Weights of a small GPT-style language model, trained from scratch on English Wikipedia.
Architecture: rotary positions, biases on query, key and value.
MLP neurons of a small language model. Each row is named by its layer, matrix (down: output weights) and neuron, and shows model dimensions 128-255. Each number is 128 + 32 x the weight over its row's rms, rounded and kept within 0 to 255. Numbers have three digits each. A neuron's up and down rows have the sign that makes its largest values positive.
A block is one neuron, or neurons of one layer that tend to fire together. After each block is what it responds to, as a language model described it from the Wikipedia text at the highest values.

L7.down257:148123122171126143163061133156133161179156077167096138149119179138109128061164143145169095045126178174084185187175143067126133140117158140121090059166177184090095142103104197115134112149158145105114119124116105144135060143066117098189134052213109051115136066150119117158112143167157129106074148100166143173190131150125157149144166152126097136139087108155138081099168141133124136131114
Responds to: Digit tokens inside numbers, often after a decimal point or opening a multi-digit figure, as in 5.9 cm, 672,511, 19:26. Also the -en ending of spelled-out numerals such as sixteen, Thirteen and seven.

L6.down69:128118124102090132085162089186154163113115150156156131114111172165088139113154137046163126137137154152165146137112079106255118089119047126123156106106149139143168098132139117184111163142129143187158167149152087145141115146134211083137116141153150085120130080104150145123116169115077074077138116133113136142071114162142100152078111158181148196124117144101078106142133152119069061132057
L6.down481:096181112120149150116078136124118105112155145106100086120161155113125177100130070166167139067182117064070130079099132125087141125115157161131166091134112149165120184199098167130133128100173125104110149100114144151134152149132103134162132131141105105122115091108092147161153111121151185178161111128131237141193092152174142141127161134137101103184130150060072113126100195096114138143102
L6.down488:184207080120150110110123126165116083167143056165098155143146073151138161116130097112098092154124163068150066131180089123129169115082155099132153155085125070096089125079112178143133144097191105074139134126126101123089152114137162124098125068155103065113114100105134099117131104142158076146091164149102176111158092148117125090134141133130104158088182088104132130139113078110117146144129
L6.down687:161083136155088121099119123131126098154185047148138166124109130175172118095124107123071112095097118200146130078117132114160165129098102142141077124139123132165085132136131129161145120113163096093151177133094142090143158116143113089106134175184142082135158067095166094087145132099128110099111186123139138170139151129126063120088064117154110046145106114045073111099144172172162178175109
Responds to: Number-initial tokens containing zero, such as 0 in 0.45, 00 in coordinates and scores, and 200 or 20 in years, plus occasional word starts like sub.

L7.down402:095130116160141140153110107130111108068145126147152150135158154126124139115135115140092108115133118117103178094138129103128140130101158108087094162128158142176107176070113133139124086124193141109145103138078133123151159100095121152092128160134081152151123088123107166137103177149128183136115128128144116154161101189062149155161128057129121174074140131157094135115111099136111104169092
Responds to: Fires on two groups: closing == or === of Wikipedia section headings (Early life, Death, Bibliography), and word-initial "Ch"/"ch" pieces (Championships, challenges, children).

L2.down11:104132178150083120144170090149083109170084146126034112146120183133138172179159153117126195155093091062129124143172113157170108104139173095153080145171093148120099145108121134109106076117137137115080185162101153089090141152123126160155050172110047131143108129087084119150125093149126139127143143168165135117129103091116125162142119166102129130129181142182135181128150144046127155095130
L2.down70:197120134148171122107114179118097101135138159134154131175117113122167105131159171052155182089147171098118096139164110124114111137126166178074114141125146069131157131172110045099203077073132122186073149096116109112134102096098132115163123115112141171131130211110128169117123106117137094107199158169117169154124169156115111118083141117106080132107107120150177147179187121199102071124087
L2.down178:172148077140161078113108100217093163141121094162169193098136166111149177142102170151105160129169114167152131101184149153134123106115181145140128131127136065121100189124089130082164151126149105060152172091132128158111066159124121094140173124124083134142093151088089116162116107074127153109103171099062158088132147148147165108147124170105064157149121119101122097104087071167087089095186
L2.down239:115119151158126066173109118170215107111153124102146098092145145072116144104172136229133088120125117127167181119116095095171201144120114151174116107127124108129109093095190105158151133133124131129168142113167109140182117095123171096162169144095117092151096133158153149174084104121123120158140137116096181166116095085141183176137170151139158149079112134169117132170138159142104134148129
L2.down253:163174114163161119135092146151132141177095109144165121125126096149135152149133128103073167164148113157112155129095154121093160121145147191181115139111083150128147164101091161092056090094162170158092127140124178065167094154111114148142109163150101115137097131119091089127144122110088121115124126138132159068160113132180129076191100104106104117042116129077167169142142190152179178132087
L2.down280:134119067142092037079123092151135102133150142128131130077104174100148133130070121181115110133194134175141183164118089146173145105105135118134182056127163137130114122153117112084107093163143096152147104119112193103137183132116117108088164116167098126127155126129161169083127150104122074139152084093163126072134147040078111123174116147151116157108205119090124145144080115154173109057109
L2.down307:106131116098159086172126148165108122045159085154163136130139087181136118123155157141171133116158150083087121115144076167120108132158059138090080122067180166162126102159121173141108125108131124174089116094166097103189093132117115141157129102115111110185133146181102126154161113142161186143145133133140152090099094044037147149102071180146143148113127169127154121141125115095138230143100
L2.down315:126179131122108109152085198103098086152171090073156116131147142100182173119201155132167196149093090185122133080121132108144203150131139152116139129127136152106163176058113148161159170132088118074122141118137134145105109067132165069125097101165052120132133072127152095147120197082135139129107108114139094115105106099098106081087089129170189078163163146112082104145121133189168131109138
L2.down362:115129137177169103144123055150193130118114069107162104101111116184165087104101152098082189137104152114110109169100112153111141023159163094142125111186164058113120176188122146135151164141087177156104138127133164107104162176145105105146114135117109112179088137168120099099103088139158094124129169163156132137059053119130096103134144101128128152131153132145099142116061094088131035165097
L2.down375:211148112111111118117063096047162120172142090107125129149079113092159099125169087149129157129116151120109068134136118110133102119171123166128075103117112151089172148156133154135112131085118129105164140124102166121118155115152129102099139104102104163101145191107182150101060189140099159166095120161146145145155130085150192153158141130110099150123093160104081057099051074164108121125098
L2.down401:060119113138141152161092182166108181109118118153138154115089131145092117106066101084108170121144110117100133089122103142117093172123079125131135160095086132150154139069155113116128219119217107139162175122157134165110099156135104112135145104093107146117115153110134130084160137129132096106222137186180176128165084116146170116186098157106125167090102110130103078126160142182131156162130
L2.down539:090173118099141129163138065069076158141104081114116089145117113112147184134161128150133113134142109150134144086141131156095082173061154157083209117115184085123095092098133139068105119164106119071085055140127129148074170107132112184116147157173142133124060139114131137122119111176113190178056153091104137105167147163137129115090119153134115096112145182123125116085106100127142136103173
L2.down609:154164147096100098103142074140094117084143170130147148187164142128143101110097090146128184096132134172105153126217145142123115115173053193135115154138141158108153095145160123110157114159096164187148142116161124124123158105161118139100149120142120191111117108144112149108120175136132158134098121080120161074115109085116118127117131061078092112152148155140143151135149161153178107134177
L2.down628:123124092140142120128188116063119152141160107141193104109124066149157183139089143166101138102169100135107120127128100081167137115136166146113085151183118167146136124178136132120105106099166115138127104174077091139132134178050081083105072100092088119106116121053083146136126139133127089095112124160097154141133118130142117090091118141115153074083141126108122139124135069119157109130084
L2.down629:137108136137069113142086121155151134141108139072184119186124170115139151187131081183107124163141143132134090131070147114136109175108104188114108120140116092167131128215085128148118134114089144057156107117129158179092076124179120122110117086154137136143087102132098090156085110118103142126200183187185197177146112139145138118147129145112176119111150119129122152142164145152124085150126
L2.down690:109160087150182130111150094148097098115154139080133155078142080107091099092127093155122148123093077112134115138117144107107132151151123142089167088120146109091152108110107115081098105142181113120121158126182143140133131128070121196089115112117198189164152085130099118097123114131099092077168121174136073096100117106180132146124119091141100148134139135140123134130179131109147146165147
Responds to: Leading digit of a multi-digit number, mostly 3 or 5, often in table cells after |, as in 32, 5,099, 3.46; also "ough" in although.

L2.down46:162116116105219143109078152090112127127103096178145188094103153086159076132080094146137137118057123137148202154149128142132062097166115103144102123149103102173150064131149095123143153158116124160119127156089126141131095121072064118130111150142075108149109126137138068098091135092145116059096128126136142171056154101129067117094143146137103159100105098128113035159120148095167076111132
L2.down133:145072105085139093107146086126177125089128148136142126120133186097132162134124105137072141140131132141157144117165098151127204121110100097180201113088190041139119144128107136115088153093128142122132169151159145098172095152122163132126104160135123139144142163127127115165111119119085138075143056171134088146122151106101118164129142160085155103107172128128080202080072109131109117067171
L2.down145:167188125132096143136077094127157105147125125162122111096124112098131093124182150137091158170197066134203088187152140145111102094152109105081131144144105134120113136103142165189122132154183086114139144175101140129147105181135147124119143098170166062131106138086093165123134213151127157153133096158057147164090122121096130149115129168060213092078131100111075146140074135149162171182169
L2.down186:098134164182132168157126097195180137140168079146072148111128092135080134075110188144114128104159167064091138099097089124139108127133172135122112132169151174095161118146190211140181150133152156084148091099224121095165136149127093104151141071121157149106138191061169109121157089148110159145143148156141172151126147136096156157104146159117135146177126136120120140155159174083106148162135
L2.down187:127124128147127147110099134120083171068091075155174117105083080117091137109153096169102115118129098093132116092127158058111088116084186132093129140154153106162157124087151106220112104130142140155059138145143081104140150104125109148166103083094121147091202120160148162131119100094060113184159089078197142119099067122048181137122154109167075082159111155119094067153098130093159144127155
L2.down194:150098123128123099051118164132178128150115138099141101092103117118110129153127181077115149068120169160116190103084152131086123071139148072094110131131169115051216119141066044185116118138102101118135155168077165130113084132151203105113144119106119119089166095085089108119151135190103138170110167070088110129137101150112145128108038192155102154148176143114146079168151111095160131146146
L2.down199:130159178103169169116139117084103111128161126198079176128110101176117150070120153126147083113096134148138132141124170125125145119084170101154091134134113119096114195073121152099134090162149111146134155093145130142085115137139175104183191151114091158132162174145154110143098047135023174112147176138098120141118175157095113129143093152134171133132125157138177170192159104128196086138153
L2.down224:143185157108172146105133164147155124154119120097115137095145127165073108108163154121119121135135128067172168157133071126100103166126172187138095157167083062143122089100138105154174182183135080114165177164122149098090123140125179101147111193085113138128084166137113191185104103085103122115031140111099181148132164167152189089092140109106149115107107214153115152111129075156118124155120
L2.down319:134153092124101167137095104157108115105115153135145117075142129140120168155054185121161139079122082084127156152158074158153152151134119063141162117157118120160057126183160096123125116131145150092147155094147096099137126094124170117175089155135108136163192112133103182094145159108059088107134135078115139168187111199134151168105072095127061231172106126144171098138115155086086122108161
L2.down395:148138096142117130112104155128165147137135096074089092087079131101119106138109163112086116105090087137135134079125104152088179129156098123098108092135172122166135165102152100162096099164176175056151172191120130222168175129140182101120099157132033152127119109116123119158094152112133106172100157165111124078132146086085107026147138110103110120128174132134110135132124166135120085098128
L2.down496:119155195130135153132158128113125099117147126036088208154124121082113107093156145131193109083146162086119149155086123171146082139116134099118112134110124114149093080142109155161168107143166104079105127125092121148164145094083027122218156206152114101135158146189136165133089108121131106090128133145117072107165147110135187136130109115125133160128156151145133179131123111218083157133087
L2.down508:169143118111133109126092113150171145117095138136123104116094120090113159156087135147072162107100142093097124158168121178108116114137150121150134128132072156088049092180094075136127137095160082189152173190103138139104126136092094113098218161173100121141159126112101135071155140151131088184157170144125159117085206131158149168177139083053171136159134134080098151174068123128096141053166
L2.down551:169100128187083184089115058112120213126087140132114130123135187137121161155101158151134148161116127104150088171123174138094114155164105123154101049197124116149097179095103132108130133149179167140140201172055126130140116143083132138116090117144151122181119085124098132117127143137152157118111097120117138127129139115122113101130072139122137164106124119138113094134127180162126103094158
L2.down554:091162092116085149147084088130095107131117160118156069162105120054142141090113165122119100087184170159131089152128079125101163065072135150191128145152145173081121144115129170152161136091131114073147125142130058137134139157095154126063115132079107101146175147147125098132119141129136099085151128142130107193125138149137143150138087096119083160108179184090130125121120103130116155153107
L2.down635:127124151152134127104166130136180111144117158111101127152140063129132135167100194169115054099143138117147105108096098131181153097087139095095185157135178174107112120117094082131125095162113085136151174143125095162169115104129130153088089155145140142139072138123165100131153107134179125133189136162129148118136096110116114170126125187150169028109054104112103070119156173106164096138087
L2.down645:086106129137131193112113134086110124118170145111148150151106139139132154147155042144130115117095057134117115125143134058164149117136108117114090072078167163138092112104131118152119142115120167097144085152162092171096119172090079082170140094080161148073124152100105191180126078127077126118209135147103106137140101179146088088162148081111061095178128066075211112146160097108162126111142
Responds to: Short final word pieces that finish a word split across tokens, mostly "ch", also "ry" and "ated", as in lun-ch, Chur-ch, count-ry, gradu-ated.

L6.down51:097182185175085135137195139086124171118190147141133169125114133129111128133161125166115177131091084125044077112181062094104125160116183153023093143124150091106136140081143170120154089149171111125083132112131162179186105218111098077154145101148128106130116117137152139129104142128169082117145107133181094100190130106080146147191132144112169150167113182126138108091148112105124044095143
L6.down265:094133190188158110139141071166175103130132089143137199185073108136082110147117105121166110155130096112093120171100109131102144120071135128098113102179104088108135083126129106106144110088094094129116146137127058153149086078109188106095119054119088099143111108081139159116092160184125182093156128116134171093159134120140116164065124146136163063095143151169147137066112111187190088149094
L6.down473:112107092100191096108159127153132107158117161133172136121102109150122159111121135089100109145107156137117091146068112126136115136106053115138133144156056169096231119147142065059107140152083065127105162105150084141182118153098115155097121111181147092106152173115148114129095115157075136091170138136118161148169141128152149144109049154117089117111140140216164079126139166171103124145111
L6.down684:078158133167098093149095174156086156080129139160110137132114154145174133099178178088118126118130085111122070134177132151168123156098210150109104155119104171181139177153078077066148111146120136147122184132088159131135179079129131154140154111079155109089165179157168140096149190125165137120195118171118134112132143125114176133103087153142127149142127143128105092190133049100114121166159
Responds to: Mid-word word-piece fragments, strongest for "ad" after "tr" (traditional, traded, trademark), also steady, stadium, database, Archbishop.

L2.down43:140156109148168091115137100140136124144058106192146179122129149134133117105114151106170107198141063135101138131144178085162119097176142104107117108167112114098119090180135168079167130136111114126144100088120130106116172128139113094149113144145090153110120141179095149076064151145147144151146141109179108131108144059186123152082130079177090142122167093130171118109139119211172136123074
L2.down44:123118152109121135110161152105113171101150128160070105094118102085129158144182114149141160143144163114153115195145090154142134153128098109165115184139104071169105122145135146194164112055102075107132153084142084148124129084166144142048065067153113173074044112170111099116148152097111143144147123121155126084101084092121117118099082118153166094160125167115141114111120112165179141158067
L2.down48:102172047195091100177120123135109159106138101176166118115117172115106137103156097122114086203180125200135172122130158097155166075169166155131166132120081137136154126175127141159105122140127170127155098114188094119076109054117125143131126118184132133245162137111121127185105140082126136110150195109138160125144211090104191141116152151074091113091123125121180090187139219157100120154141
L2.down74:136125135176166191107101135110136118150071121131109104143065166119165087166061154112133171139115074131141164136113172112154100099134135142174106110108131141165125133089199125144141170088144121096106108124056072065075106219088134174160130103181144120146149170116112099112142079126135133160139124157143170180122116161095184157107119107044101123096152163184181102220120113183136137108182
L2.down184:134122125135173116116147093084140231162059130143145141145179115079136154058118136090143091158142181129119070133140154102156130192207135155115154092095152139123098103083142121184087121126174150119191131159074151149070093172127136127083180134095137155173144145118187095120116091141110162154089115093134070131150144146117038098069184092144140128096120100134184166124157093091172165090155
L2.down241:189155105115145107177112149144106109172152123118146121135187199158137164098117110128166140159123142145103160145110124090093131107172085126122140126148075086065152184090174091139090172096154153105139096106113085177162090141108148142198146086098148178113139138152146101136111148145167166168097121153120079136161174124169100131125163167125145160116209136147196095130119138043146141173152
L2.down290:053127142131210109151150127144128192166139123177125048178102104134174086172132104109136099151158094127118143129162114100138164036182162168125096125090112048089080124072134105158130040118164162139175096098164111099129141087050111134194118149126183059119119182121106156129117136182163135175099161117140121108135103153125171112111124080143092098109156072114090143121130130169060147151124
L2.down292:133169111119095154113131165176131083102135156110169142145098128069132121150125107112116113129224093141167121130128086143061180145141158126128114112104071147089098129107145107109119088096094143115137094132178143172127148101147065087162071137057180200175144174103142104211147138146129141128133111127154096129173141168134189059125159124142115079121195158131122109130128132144161089103087
L2.down308:143126195109153157133137114097142134144184138095132109112125105111133120142143091126143075056117130173073139126156077159190147171164181154118096104086183199121160125099131136170107174132153144097145092169130143084059118143126108140148114150111116162111120090169112164158103109109161156112138114113112180154105115115113160044149144142119168112165095144113105105167130065104083201120140
L2.down357:094100119148044108157058141131143105172106102153169124140145137138169104143068130105158087064100127126060171095126101145148108147135110189169107098173118141122069166073166145164103133097158170102082096090128155113128147098155145090092141129096122118128159146095080158107114125108119102084083169126112189154126113145128113133132187137146101158110086117088162128138088119141137140137122
L2.down371:139175144143149052162118132048145142194124067131102151127109108164111217094198049129159068169083171132140152166104083107112150125086135101113079099100168177114158133134138129146148141079101162129153162106100175092117068188101080180141109154161124100095135110087163148120094113161122112118202169143102130112114134107186148158096147102140079116080107118139140141159088135147112122135138
L2.down414:177144154149173152142182154115134135149107168098087101116087203145162099121119121080143088134141133105149116124161133139152174104132135111189161120104136122098190149112090113153109109055122125133166092112147121137148109211090136085174095177175075097196117113154053159124170111125135097152129130131111181119222110126160132063151151134158097170084132078136132128158131108115094121112141
L2.down514:147120119148150189144173146119084112113083146141195144077144146186091176086109218109123154152161102122123141192092127152108109170155090142126137134112122097105085090200157099118102121035118131095119100124081136208084144167140105103068130119121101127086189134187097096050166162099101131178108153131126155077083134135129127064134159095123098139069162166099097105131146133174130101186111
L2.down538:149087158156142082128113141116141176117128126095131122092101133084146105186062144093125117154143110155182103113097114102123132123127184126139166105083192170098159154093147135096166152128076081100151150120192057098180057122136202101150099091133145128101162067122163094126225130109121176152097119129200151148144141167127136169134111178095123159129098127151112150131099162143099209093083
L2.down669:139099146096165141077146141141128087158180104070126191139161124160130180139152034128144112078137145099071140115183124072121163129125108118093162165099166153140119103181125115154088097148117084113110118151175171150137133061146119131104154182125195142131182122091129148134122120130122156090154165125162039072154140177141126095170159136141067112101134211131125058090179084119086106148157
L2.down673:131116116138101150152142080144057129172109139163062188080195135153104143104104148144141084172154128059144103125181141116121158134145167105078147148025100127163091126171107124036141135100112114116131134124175162126096143115078123107206090117186116098193144135092141141159153140134155150176124109131113203121156144140128160125081084175113147099084134071144170172065078129163103127090162
Responds to: Bare space tokens forming empty cells between pipes in wiki tables (stats, results, lists), plus occasional spaces and the piece il, as in families.

L2.down40:104166134142129071129085087121133145032145097114128118099166126142162109150204112132164053109104108128161128117141103103177134139119028123096167157131108085138144085173118105174072177190131108178093128134181111097186230078090122110105093136133134140176096142173110106109121127127115150119180147166079084093152082147135124142121110109158198157200135173133113126091123173131178123110165
L2.down87:134098089149122117142085177060095125105173143135136089158105076137178140121153117049128128142142116083130072145078142079152143202102155115104082110181123206108111168072103103115117121155138157074099150147159136082166121104106109194141138131101116109074125080134134139103139163141087081093152128072127142152113096121099137140139125111159081109083130164090100146138158136084114121177124
L2.down93:122107110219101138182133086180100119137128146174138094110150100117073111144119093153121145148146095117100139158133071142111168111141091102071124151105175120115121138096104129134149114103129136136159159073096139146096117124119154093114073131128181127183135190146114192099182123149128087123162128085149077075076112112180141072105138056101173120103093090140068136095170126128135092152113
L2.down102:159118184130174107066105088098104128154121139179068121148146159204131156098116148122087124129132168132150113103101166149094187142088124069119150182079160105139171175116139111117147133139145147130119105166159162082147074088166108103073172177142125120110094174166191204127157133147181099173164169211083125167127120109154147133113105123151132127112040096174101133120128141174180097095114
L2.down112:172140086170103170082137149093100127093087165062132119156081151100149073175119167107132107147074110151131104146067108157146141131140176141123090106124112150132160101117124112085123100137142150104107197128122096142141102103052105083113138190077147136126098160165175091126104145156098099144134168106107107117074098085141147183195077109108070169100159119141122099120131152143113217102098
L2.down156:072096082107080105126133166173143137120176115110147129130128088161109128181134106129108123158121056113132165146124179133120140138113095119124142118180140178093154184159174099074232111142142120153174155113116133158126103138163141128028161130138146147161153112117151099105185165110141182156122132162066123140146141108118077111178112118123063121120133075102160077127125165107145131154155
L2.down232:106166074170083139102217197147125186171114148103132176084086168138080115136151147134097095134146125121092093125077182156117138052107156113133150155131170118083099097175071124082080135135131124153096154170135128162167168090139127096070152130095112147109112135167159155148086167126133172160197064110176118126142153146124129157131116131160169071164062090080120123107105142115055137121160
L2.down256:134153118144094140103105132122152141108099130122171195118123142091082125120156099142074042106139113062115153179157120117147073154154142160107099129107127102173113141195083146137121132099156163139120109151137155094130178088139117137165134140109130147093110117123117110117156096168095102093120077128149099154179107125131093143145184133164185136176145122093156150063168078144139160117114
L2.down325:102109165085189125103047158147104188121110141120100135129103134129180117134144169123147153140103118119115106093154122127171107114154107144129144158167100169140148089093065120157112074151091138165151128147111180089118127114049144147170125074108121152102093099175107135101123109160112111124167113107105121157088156111096124156133127106127105114147098133118107121146154133069131135102119
L2.down456:104108158146180191115086115108131169122130095110089126090142116095098070124173114144108123140145099059160140099123162107136097117116074147112166136147139118057155197111130181119107140133119128181186082117062164162166127196120115173156155162153093143157122213115141143114140190158085080138145097142097089106124151056142083110098172164145188111089144117142134172115113104120130093105111
L2.down529:090162101133129128110134097095097141148157156131127120171133145116134109111187116116197105123132174173088126214092126143128080120096161101172167128118145090178116168115110164150122068165130160126142133107117091133188157136150156134116121134152146102108160108089091117082100151165155121144086159148108131130184093124105122153139139132110185168114101083107127145137140105134067153142141
L2.down612:156121121146217065123077139078052166114072119123142129163127101150118114078127111111199136176091117147107143197150103118143121114158109136119206100107107111169137055078165129117136117185106081164151094149139116154185142115127078128150148117166141118106123143071119069179145114120139103130151084126095147119135121167168133093112111106084141153126068099147128132178110130098057091043145
L2.down620:113167139172106057198149100083086081128129143113152144098130174140138163179105156163127155089134135164063129033179130158162125130132159093077134147124183062109142129150157087153199109111117184157165069120127125166097164093154082182154073089131177118152156101128151107131124124164166133119124122113116164077107100159091112127113134101071092109120153166116116175147139176139165105101093
L2.down643:130133071145060073149175167104084135173144153153131090176095077108127119085099104123140180180089111067150110125160163184147208091189071166183140089156113157089147154116161131160116119155143148167093171130140119189100145133116142097159134163109126141139157138106141150144134106109145110142173097150165103177112122113183110170122159093105072149153075086140078097125170131070126157110125
L2.down667:140121127145163144155107136105130165177108142130134127162163128085118112104124139097163089145209063097086097159102007123093072131132132099108078138105107069133109097121101132045160151117096105202106093128149156141134164108167130111089123096098131097146177122145144157139207177089186137137110167138187139154133156097111097108083120109130125085094135103108135080134131119077131115130114
L2.down703:095168127088165138123189173179130126134146158183122102107168095204142108103081075144163126130122105127116146152111132128094132116144095210087122137125102137089178146143107124137103197149132079119133175115135118097131138162103091125142169227167145107174124106165141153176074072153136144113197184171062100104138099115124097101124140160176162075131133146135063097165134094087043063145148
Responds to: The word piece "ad" inside longer words and names, like Leningr-ad, Bangl-ad-esh, Color-ad-o; also a capital " T" opening Ta-words (Tara, Target) and "ld" in held.

L7.down453:138137158136133120153088103106127157131134103153104132087152102090133168084140146101124141087147097107129166080081179153121118064130162080096108112114176130144114215069090155121189110080132137137152104101130092092123112077075133116142117091120171118091146144117131149125198162180110064133158139158164185134172162107068057125094166159130145103130090150131166170056115165090117133168105
Responds to: Word-internal fragments inside split words such as conf-ir-m, Hén-a-ult and comp-l-ications, plus spaces after an or the before vowel-initial words like irascible and employment.

L6.down143:135143133148171136122085175102103120146124086171078130047165180144134123152057169085118118117136126101114133188137180125121127110090124095164062164135074119121158142085124141153157120182118145127158110134084111203155126082116179118193112105144136063148137107124136126128162124069140150208142135151110167117106136131119100164181142136107204125137101099125127089149160148141104093157132
L6.down292:135165114129129100176196138132140128188114111128174149077142166172188173122052113143114122124126115100098190138153173180126120111082123106080211122146154142139134209163107154153106177172165108084136096132124109152129151115102119091144126029105165117092143126079127122136105103130123134151100140151125151107166111117096114174124139067072091119126107125173136126063208222111117117150142
L6.down587:136098122125078125178128085142162147199094171110143114113153143087118162115119157132155121076131137111139182137101143185131169106160149137118159076121146121118089114103080170174145109161125160141110174108133177135105126092057146124161124147102125115138072183157137146154161148079067164148163065084135137148076193112139074132128172079150082094144168169151179145117075066135085127116098
L6.down634:147129120149144136154174103137115134154158146120152128102178098153096124073086147194090138131109116131086085098140127066108073129085178110090132068109112148143114149126099156131105157140170114159180109101160173113120138081109162183108120124098137138169130139082066176091091188148105069171139102148113145093192095097100118134129125110178214067119107148173107117099125186145079120145146
Responds to: Bare space tokens split off from the next word, as at heading ends before ===, or before word pieces like ended, editor, sp-lit.

L6.down59:078074131109130108167168119119124094068106160138147112137200129151134117124172151089154131111131139100159135094111121109137111109114122145147192075114169136097136101115133136171111203079120180112148091130116186146140148109150096113128086149152130096170194123133172209131123107111161101113101123142076131101123096082062103095125108148086178095135162092092188103095082128077144187015109
L6.down397:117149149177155145151106164116106102129140151101126126136151150167128102142131129070157126101180128118104106088081134090158108138106097104240135154200073118113140136145119116139085158073121177127073110090122136135116136106180110099151143065091117143112089067092136120115076143132111150172055136143115168106183105122145147107135105114091124125116060097120116155140124118147185153124094
L6.down412:106151128068167088123175154106059132155083168099146122114125111156112139105143129087134179137085123139104151128149113088074115101144097119148140164147195206125086079088138144132196110084090129070191156086108177190151152098091124165146140134158201126118147154153131171083141166114102143192131072159131079065121137088150131137121111193155109102161094096136138117154107127132106144107131
L6.down670:110100176185156053134117076078140117145100151091111060158084122144111159079119112074159144059178106120165154103080151159100102162129127153149064097146155160201101141133109066076131064083116181110154124150224076164143151109147137086131142173115115141124176077113069168113119096069121136147098088104127108116109162143100090102196111074098117123176092121151122109160127123167123093138103
Responds to: Middle pieces of words split into odd fragments, strongest on "ri" and "ry" in count-ri-es and count-ry, plus pieces like ten-ant-s and c-ann-onball.

L7.down41:142116084161119128146165154141112120089143098181151124112095161116187159111176189087165079123130155135146173142114127140149122083065166124096204142115128067148182177148126143159102170103138165085091115148099155117136163139105140142158085109094077119095130126071140116159151159056156155161101185172185178158105116037174097132081136098131151118099146150096110087093167127151112129091155
Responds to: Second or middle word pieces that continue a split common word, often "ad", as in b-ad, tr-ad-ition, th-ree, doub-le.